config = dict(
    norm_place='pre',
    parallel_block=False,
    lr_mult_down=2.0,
)
MLP neurons of a small language model. Each row is named by its layer, matrix (down: output weights) and neuron, and shows model dimensions 170-340. Each number is 500 + 25 x the weight over its row's rms, rounded and kept within 0 to 999. Numbers have three digits each.
A block is one neuron, or neurons of one layer that tend to fire together. Before each block is what it responds to, as a language model described it from the Wikipedia text at the highest values.

Description: Surname-ending word pieces
L4.down1765:474501470436495496486490499466509456516502489491534502505508509510529471481466505478558475488490503486483488508493529461500514499483527508504514466468479503573531523541494511481451518513492500541430463492474484470474476523515498513516506521538541512475490482488477502469477518502544513458478508492509466481516466505508485517495515480488499488493496492476508486538507511490457521518511540467520499505523485492486518492503521487501504487480469480439486536481488536528532469542532479463514501508493522519495504518476

Description: Blank-line section breaks
L3.down32:528525504509494518484514502532469469486521498563510493538486514480491483506504546481491500470502505494507465476550484480511476540462543511481504516531540491498535486482478490494498447479520516509492495507479468518532491466506445474487444522510500461491480543483495514470518542522486525466539522528553521466531512530523463499495513494489550485509505508477514514508504491481552491476494500490535490485555470495492490492509540525501511457495538546485513526538532473497516521511472507495490510491493466486475501544488
L3.down203:516481505498497473540502496502468499545510499497515492501523535522509517464511508538512515494500480513501460471507459529525488529476529474547452478520502554504477461488482477519531461507528521457537560460493521528502480538504507474496490506521483518492518512502509510528484522472501502494480459511498520542476438520516491525493512505464514527487521496519483529577477498493489507536477449513478492503481538529555518520519484522483493492495441490508499499463540514508479469503474506515505454505519524499454513518538
L3.down477:503462522493497509537526496523528476481454515506512462509479496517499493510511473513527494518463498519516484463503538469525529511501502482482509480516493455478529546514499467499528533479510485487483506446452476501464493442461506517554465511481508517532501460477515497480512475520528492525509503547514537528516519471476531485540494495532495506508508496524479503477526474517507478472491521503514495489534500480488514524514550456510440482520494485485502533504504518499516488514433479533485513483494491521484487507510
L3.down499:538459517533491481458518542475399496534509527509493463502503528512478462496508480498506453486498555499511527519542543493539523500562520490477485435474498496488468541527476460509513523442501470514486497473501509524455502480521477482470500508527526492488529474504480439527502470505511493541524466515515438475525473500454528510472491494477502497475507523411513486506523503545460483472471518481491496504499508517487527495491507478474480499531489478469507522508491458528504550450484471517492484455421479516484533511528
L3.down527:470492520491473498531497504485468443509531517463484476458482516502526539541507511505480526488537489484526506511486520485463516474489482460530503520455462488494483514511533497533473460524460495476541473493513523540493474494531466501512485493510485527522509494501519457512494515513495461522424516490486517521492510510493495489489474524507575516503505502533484429474510483484469456525516466452490503472493486488531511530483481502482496513536505508544543523489474491553469464469504492479485475506525451531493491520488
L3.down1769:556482482501538517476529537492541459504485485517463516455518483542551468506497510504512458511506504474534483508503532484486521490527523461476511487485512486486519489487481517496521503483531483455496481514479506479503506481500471509489494511530474475544504503499464543492512521536510527480513494521499500494536497490484466503503507500474476523504499446492516526498520507467497525481487550499540501496473514442515550520500539488492482492479480505498498464502471510506496564507503455517509502540477517506482496507492
L3.down1851:509522516530454525512520504508507479539512545473489535540471529505484490493509531511473488488459557506516501502455513525480508477482487457499503473513513469525492518497474480461517536523545493466535445450502535518512513520482501506490490476492472517502533528498488510516556532521569478529497451523556539447500454459504471497530473528500523518493499500489495540474463517517493481514470501521522477509506496461498505521491575531517495491502493492484457491472538461524442503525491467533492508504456464487492488492477
L3.down1940:472482510495471560480505480518546510529433521504464491473491484444485534465518481515515479477493475468489490529484526529511475523504529500510477535547466483526499499515462491490512506507445492460512463496514493497492496508466505468476496490497501478503563492488506518522539507510522515452500486546467481481501449473540480510504525487483490451523513548518484525514475495518522467488487555527531469488480503478521517530548533469444510514502503451480498478553530528512540530513506547500508512516485476543501510515510

Description: Blank line before block
L7.down225:498535558530457476508476498503512520489453472462507519510513488494579451496484428483531473496518459508490461532502457565481495507508480485554503508493488499539481484540502537517509458496484496490451501490505517537451468451488525545506524503513477487532514487508504524540555503482462487499518476476513531502520514530449468453524521477504536523551493472487463526513527502543552498507528500524480521515478479534523496548513511525424514498483497528483494500497500477548532523531572494520478507491518479509524488478495
L7.down343:477491498490460504484478465481456490494530503515483483513486509477518499499487466479464503500535484508501528495516469515461526509507474463492495476515471480486496448549489512486501534493498512505518487495508510515481484507493530542464488522495474398470475495449488524523479474511506484495532466497509487530516494459490502531488507484534532480527547538475521471490500488504493513505503486517514464511509497504504520528520479495516539527524497455512518478511480497507424420501457513500546509504475504498440520518518
L7.down677:472511510498477490476498431546510471485516502494497482508456438518539501488447525465502491481539549513484534492535482524480488475540467476519493492521438474485514464505557498503454505533452486518473464517475473504507468532479504502512495472499577517471531492440484445471496504513501477548523473535497505478493465515508528516512510479491530504527514485465471498446469476516484527497495491473500512495496520521513509511494468502476533514537511497492514450523517475476509521521514468513502510517496508537533460512508
L7.down797:502541500510527516510517454464512506516528479456517517536513489515489493496531448496536523530523541508530493505523504512477484553447456498502520502462519491515557532538545517522546487500493486440521486517496476503523502472499539468501461508494495495493566523528531512511555526481503509518496519517464531459460494506502491572529474488543491551497486504482513539459516493497524518519531509503491496498505512491496545515509527507487478489534456485511549542508533483471528498553526487499492525414504510460491465479479
L7.down843:472486516492494520471534494479529464504510473464546476501478488465505532484501488518522537517443486520527492523470513524494502485552543508528486500486520529470518500496564532505512515518486500538468492510463428493463482516481501505515475524490509481502507478489473537495465507496506504451518514534503480498449476478532460519520505490541498558492492484493479507454494437516477479538497500487507477505497509508506533498520530517510509518537475486505493495545520497475567503487513480479460566491507531517484541498516
L7.down1474:484489506498493519468490494502532508455493487509511487523494459475467478489516466466508530537501481511493563513534476515523498508518525505474493502528522495513488506515489496495518506494528489523504453480467553522463466465483470521512485503484511485478511479503500525472495502487484440504503498484514524519481485514486493556524459492495482505507485494495474529461526512535468541481460504489552471515494486506472475519525536474489493529538458476500486480488501463509484519509514502526505485455543518485508530488495
L7.down1918:493479491483510541487530462487525520509520512521495483499506488484534531530486495523472487491509474469489497498512480530440460514504454519456505504472534464506446523498469511537525495447497480491543461494473510470468452510478502505502479505481487534491514501536504490512480461519486493477502505463527529500477526506446539469511507536477490515529508498493523488457482455515501485399465507472508537509506460478509535503533500487503523480549512502536517499484498531493493482511458497485480527493502516458517492475502
L7.down2556:466502531515487525535465504476501458437490483535537482509486514458526526494495527501504491498563496465520503515510512503480514533513506478502487479476484478549546474529519452502518540492540482500505484486457528529469433558492506499484515471473523478531503462487473505519487524476501496550524450557454516514524496509457505515497496476489522529526510530484464519439521553457499530517447483469497498513516493520532499499526474499487504469492490543537531502479530511491487498528521504491525474512503501525494464504485

Description: Subject-then-verb position
L4.down1788:495443453488520537517507475445525504524521500525488477507440493487485496500522499514519517475528471504490523459516492490476486502537485501529487483496462479541524522503461512501494480511493493501528520487498514477486519556508512456522472487518491548517537474500423471495467529553492502487540513486537486551482472510506474553480488556491538481491485469449517519491490508474472507492501494456462568522516530508520501556510513492480501485495515484449530488546504468482508494525518485472484524481530515509449511506492

Description: Temporal prepositions
L4.down2367:522497505480498579482488500453488458505523515530530507521496484450477461508464502515504496511476521474542552506487481498497507479482480476499494484522484475485522519504471528510476500511508502528497508529513507522508508509488507501458448518479484518496513500491524563488462473499473481514502525477527496521530505474455466529495555493476467490510468500565460500519575514523504502505532476483515514439492506468568522498480492543538522490492505502466491521475517507486493494501549489499462467512484470520478536465508

Description: Section-break blank lines
L4.down1211:514519545504484510501510457515533504437460520469477477485456460487491541477490482528518512475536480475507494493495501549453465502507541484508474464519494477501536440524503475522527499468483535514506508511525486489531491456446534484509473500505518445488521470474459490453508549535533485522519496474484504459497488482547507519475469491485511491481513510474538517488491472491514489479485530475499521443484537507464468509503494489490473459502496502493514506504530541508533507467490500508442491502486503524480486534502

Description: Final piece of rare words
L3.down81:490509499414509505514458515499522482510511512447483519518468506494436516516517478485495490479518523507487508525529514488501500549479472515528554493499460503507468508505494508549535515454513505566461496472517537459477484529527503510483518507488491504472475480536510495529475469497506509480533486502543541556473510509488484515471517468483538509516494482474517502503504523529476457476513482498504512541537447501462532505534505502506499503462464479477494469466483459526469499507512511479496481476486554506480441503533
L3.down998:540506494450440503526536544480479521525472487515525506563494506506535528504498491499509486484492531527511501507536511494502517520444529485484501520513506479504487524463484512550501495477536488484469511491533480457515455489502491461537493555468493503491528469541520524488487492521543526491534506495509495514489497494523465464493521480468490519485486536488504506490444510508480458470539486499499510475529485526484515523514470475491509467487506532488520473511475508530482521510502523514501489464517524473467481514499
L3.down1602:498516468466483466487561497524500489515467516491491469525498504524475534479514512533529508454479507531502488519478498487522532501446531488524480476531480513506492484525467507538518492509501501499471510509502466537517479507509530506521511513464491496486477486501476476480497544536498543525466519469531516559540470491492452529443520471465558465509493515542486488478454512483469470509483504491507482494522470521508501506479462500481475501529495494494493485566499488523434498480494461484502513468517568479469479510514
L3.down2100:450506491462480507506539533436504511520494518471466475525469478519524470445479487507497502487482494531474516522526522485445518485487559483492489443509506536505506504496505493514525486480490478501502528446517483447515535459518496518539476545526502494515508482523465489507493496522539523508536502476528509575520515449513477460536540483523529512526506528557506512509498460498464464498504488488465531505523446498529498510516493521492560521474521518483486526489530482514480503516494482503491494515484530483506523482478
L3.down2222:528524517509497519535460510521497530472507460538517493503511522489486478491477558509494474531484527508495497519487489494494516515522502529476496467508545514510431525459525564487486518499528480497494488525491532519517536522510474507502515526481457525493475505513483454558497532469508506456499482477515525492481498490535480481502450465554505483505495490503465524490516489500453521505529516478537538500474493477500523490577525517470523521453474557517490521479478467543463492476485476475493433514462517516512481493482
L3.down2298:492463493454485474522479498477503502513477525490489522512440534477479526497496535529526536481481503492511496510492490531474513497492518462499560461499481499523486557558476498506470539489490488508498501482491442487486497495527503492505495523521515488473504491501513450514476490512505543472504498470550511508488481495537480475478510499456526512536485496509505479468523532527438514523436481532514528496525493490505508448547514500472512494488473516497501480543481502525490471511437478495501471503543478514463493514530
L3.down2426:530489568519498522529524561518528517502532511504506527483497493513523513502540505537498514474471518538501509523530492468462460482501514459506466444461513510502480514458491531503502490449566465504491480500477511507491459530491496485512503503499524505495516510514523420492466486495528511501479447499508547547470493508465501512487492480499541495458460508522485524448467492491490503473473512471516511473512475494468513525490472479494470514534487506465501534485489462517531520519509489510500499505478534572473513516476
L3.down2462:529555547517507482495488542483501501495520459525487495475522492502549533469505490454498519533518524531529502499494442526466498497489498549501502531511453484503488494486521517471475502483493554471501479467523471457531472484495502487463546487546499510491511514509462501552477473498513477515476500499497535532496510481474483544494491467475490536498495501497453523507499484493484486490479503525474501503498476544504519518483563508434473496505505509494458482477464503446489488483507487507476480498497473478500508513506

Description: Temporal clause openers
L7.down324:486496476481534530495517509530514461536489477457508477507515489497439528479531488529520497493533487468494508520506429521482485508501518485502515503519489522488540493513507509503427428527506487491493485540453482495449492473501480544474493535514521538488473534502492528527486522505516500499505484490529521493510517493524476512491500512535502512507472510507483471503523515526504463531530490505526468485513482492460494440471513447486554470479524509492500481453477463478521529503526486471516478532470505485505506507521
L7.down561:501449512539504446491528498493518539543491544464468519543504517554478500536533504567554491493519489498555539515501498524462497516487523492519526524528505489493515488502480509558532510484528501538479529485488552473498495496484475570471517543482521560537528511485510467469521541490487520521514495522484485485488478482494484493486460521481519499529486537496459479460501534493473475500496478508509495486483504533485466506477526507505466494464489538541553500523534506468519515479505515518498518508508505465496506503458
L7.down662:523477464527534500510483529516512474484523520497450461514486569515516485513495539486481459490494494513486488484483486517518496500511462481495506486476491490501553523496505527555539509535484508479528477498496448459524519518504510513483516498508470522487523508485508530426532487528522504510446536516533539503468538482516501471511506523480467527498472530498514512467484513538518452501535501495531560518483535513533505509484524507515506490485482464501503548475506474462501539499476526498517451563506495490528511496492
L7.down993:534453503491492494498516493491473516524495504511477535478494532472477525537487493459546480482563452473495521500544487480450519504497494514479480510503483530501517499500507531542553502491526471515476559506495498523494453508550498485477468476511517532532504480527502503486504519527520481479508481514480505477499537530492500556523498499536516511467507521492506510463507501504460469510523462506486509478508475475496512530472485502519529527462525529533463535466488455514514451438528508483476470515513478502486476481492
L7.down1057:531467497508495484513565475513475515531537506489464505498544516504509478505458485519529496485485489464525486493497465504479511520491543471534551507476479504429471455501490508519482511482511439474489551509476484510504523499525474538503510516505511506557463485538524494438457534508488485460499485484528551497480477458483505537528549481484504474493547465510512461521482517518507448489510473487472503504493495481527493463500466549546504487465522504503453477512516503517515470500501493479463481507523472467526472488499
L7.down1498:491514498514513514526493516521493509492504487441530461474483512505492490456481474448505415502488510524497468498523468495497548513474489494491539505541493525465500511527491497513507525517535455493497476532542528530488507485552481500514525479469471501524531491511469472475535491548519528532468541531529512458491499479480480489513530478515515491517483516496469497468551484515466551515533541465489505496519469500527509459479506480513526492488455532458547511517515530518523456495520463499501469465493516522493513534509
L7.down1991:501455529474529524502534478505478501480519538497467507493457532502521507510502463510501558532545501555519513544471471534505523507487466492461485511526494471503527482472507478526531482505490484488500506465487477494490475460453501491521519506527483582550511509543473522469464533512504484501511516521459472468502511503486498487540528482510522490506509494515483536557506508490463522474504511500502451493513499507479547544491485505531531502492498523500478496484493511477505526522558516484499487447493510484492467529506
L7.down2346:498524503487459475488450521522507528538496518514459484484533481461488456478462542474488511504535487503506494516469507490520493505438509486498504497491512476518514512523503480513510487470492560531507483476494499540497469477511519536488494476482499424537527437549503504481540509535516504501523512470538519505458474486516517488477520508506511462469475477487436486496513473471512510492519558517484516528517475542506511524462515559496539510505468512476516496503547530517483469456535528471477515506474489513478503481514

Description: Biographical activity verbs
L3.down9:516491479505555520518535478478487544460549487484497489478475510495468508523485475490536502480579463535496547515507483443486507515505502488516553476468512551481491524472518511484501456543507511549522483501485492513471522505511444529468488528462485514493445499517497510471488475480499514529528544503490494475472465489475498554495489514489478509491533484458553461513490470453501461544497450480486453505474519476512523513478492457501529488479548524459507505452522484444493519428491494488500502524486500509502487512498
L3.down493:521534459509518465486514483474478507467489525498554527487485506488517496492497556508514544509518519478525517531557505487555487508507533496480537537496501515522458527489524492483512497474470452562492499517528499500513504515500498490468495525463512511533468516574491527507490486477504484478549497479451490515518493524482460520516501496455481482484498499479494510519497502482516449488462540482487509488511522506503460499502458488473507483506506493478511506531496553478441521473551494496503507487532516507492448460469
L3.down509:530534475494462481516451462511482502504490463530494529528474485490471464509510509499482491487473464519492484509500508485465489476444439507545450520487527510505516489486509502514501500492483527508464522508483482495509501477540447530523520503483513491516539504456493453456553494514517510547453500474494542460505496474538549523515536505549515478503473509516495495491499519539516512514516513500471502471488506490524512474491542514536489456494478503519486545514504471484491511501457478541495485517528518456517525541501
L3.down1349:491505506496498490497475482490531504476506516534529506507523487504486510517467553540479486526507513506473490484491478523523489467522531496450485493502476473529511506512503508485507527496516461495477522512490499514517447510507459535497498505511522514501472533492478515481562483544528528473486515452498449508505502460520494516444474479543507461550512554557454483507458520468471524466485522520471515503505522533456458494514490509503502501505467463529517511465466480528534498473517492560529486476517525509488454505561
L3.down1630:473503481488517554490481502479507515474498466542474475533484442497450514501519535506545484487525514474534496518478490525510515486522491501544518502478499497507515501494473512505506518464489523514523518539526501498455511503505455501496463499490507504492485516562504522464528467509522521510534491461463458556504462464528487503517461532500533497503510499504507516464455504516512506498491501531490480508536563529476511493465511469445544504449474452519503479484553520466461510529505506549490572491557477487475493512470
L3.down1761:497502487518443479512483509477494500530522537527495493490513540482497491517479491487521529454473466518512522467430540530507476511541489521494479499538517524516483511490466445515477486489501512525506484543543538525502506517442459474486502497505523474483496550515485502509532508500516562507511486506487482526530501536498487542503493527479466524496505558461496504509509531507506474475512519504533498516502518483533487515502516528462514563491524508495469504479494513491479471480538529502457494500489546493481481483537
L3.down2231:504485539470487513519501506486526504513525477577550504518469458498520524501495523452495502506492502504553497554519508458505481506526563478507501493453528462521507535509447488462492536477479465496513486520504574520475515505510476499505483533538521511547469476514521531490487496477493485545507512477513520522484511464539510502491483528479495507531497465538522508444491491498445465495506524498459484478500537479499492491494516522466494497497531495531488501468535465503488530479526536506483501507504529484503484496515
L3.down2532:495503511551505443520467504529487532505548499467504500479531490510514474469521501514507447486517449462513484459514500475504464461485519516528515473487496500518522498504495513516451510481500471506456502493459498519488480473540491486480578454507488526503497553514496542521536507492498537525511463497501506427486486520496498546527484550482522486473483477508476527501463481480509499541460501518509559476485496494469504496504496526544474543495476487458481488491509527497504521469488467484525504479476509525505467435506

Description: Repeated proper-name endings
L7.down418:476488508526491523487468493521489483492410501528501477489486520485497483502498508502526546497474514492487535490508499542453492524502502499493487492543454489480507516504445490532508444517504494472485497514559544518457467513502523518516492507518477446513515524527554536477528497506549542485488482459537509523480529486482491492460497492514494518517439530529502481499500480466494486500526466484506505505530474481531510525493453504477491462524499476525523510514462498561459519504505520513550525487531483494496513470459
L7.down672:475498506519505498497462388478524504489519498482468542487484506517509503484548490530480510485492502491479462535505528502500537529514556481466534514523496509546559523518493483528516481477512479485508468500510486501461510500490475492497487495454505502463557498478539512543506529535502540518504512496524511498511429527449527517515481494522481489475527500498498491491511501511467465486535506495536544510524447534472477537551488548500444485495511469540538482538488516447496496556505481496491544483491521468513526443479
L7.down699:465513477503529490534538467520479505512491507529507483558480504505470497482479450482478487517518496508525529531464515532483531471495529449479524467496486526490503487481525540514522500463500509470497498490517497491496481480511490502465551508455489453525497506505510565490525521522489520518515512496463490475499535507503493495503525511517543508480509510529507544506461461490485511505497514497485505502501481502502448508510505492501466495502479470501485527498501496476504496493459493513500517497491540495529516534478
L7.down1846:502514489480516491481480468465481507557490464501480513488432486524473517533507470485547503520479508519468495486512543487479513514521558485507498485531485497513544536489519498498493455483494498502521506550540529470483494507448475547520499493524512439481497492486529520499518524517490550507513506469492482509497468457482552527513520476503520473471458498506470489467502532483473474497499508512504525475489484519516494489528471552511506471451534511525509528555479521472489526496575492508520533430469494463471511509488
L7.down1936:485478519484506468517463432470493529490489513504515525549541531498513453486514502531514482512545519497510479512493515500515542532451545489489515532515505536516485468508505534510482520486537502495500473473524496490566510521500525471532501527546498532493523457497491493484501497483530501519471518477502463507495499450519504455517523526481484495521539484508524479523503445514482534471506506474532519530521477453519442487498458478471480487475482497496497473512496507486476486488535523482504474446515527544518472503493
L7.down2014:514516499541490500499476496504459481495474523488488528521516513549525500488499514480522504479507506500510466520541494526484474482498508499480539524487474496459502482474524490481510497506482507511537458515524482513537478476506508526515491475493514526475502497466482516465495518512514502507505480466521510528577494505496489532514539492498500494473534501474551460487496497494508487510520467518549528526459509513488492500478453423437481490480487461440515511518479493541512487501491505520458500484480526497535501521492
L7.down2297:487512543487483504493516502518501508473515466500535508505511478498521538522554498504463508521483525472507491508512506491460500497505469484558493515533526486542539466480496535552539535463495493501486482493549495508497489489506495502492497507517550532495513535542482512519490486523500525462515503506504511501497519562486540502491514486474462498487512484497514527510520495514494506497508502510527501531475473534518478534488503473528483495527461521515472482497476538530479498515497512517510515462516514537525541493449
L7.down2302:491509525509546506528477486530543537485515490529524452469519493474528501504539501449511485513466521529503492532461473492511468521494476502495506501468532499498500474522453543535489493428474528529483488539515458541473515475512521524545475517530516533495551567491517517529526537513533487511483455501505534539501517511492490474522527492532464458503504520437501492495533497467573511526485456504471554459459498527486442506455536469504446495476508517484539465506476513479510464532470519514468524519538456505515510487500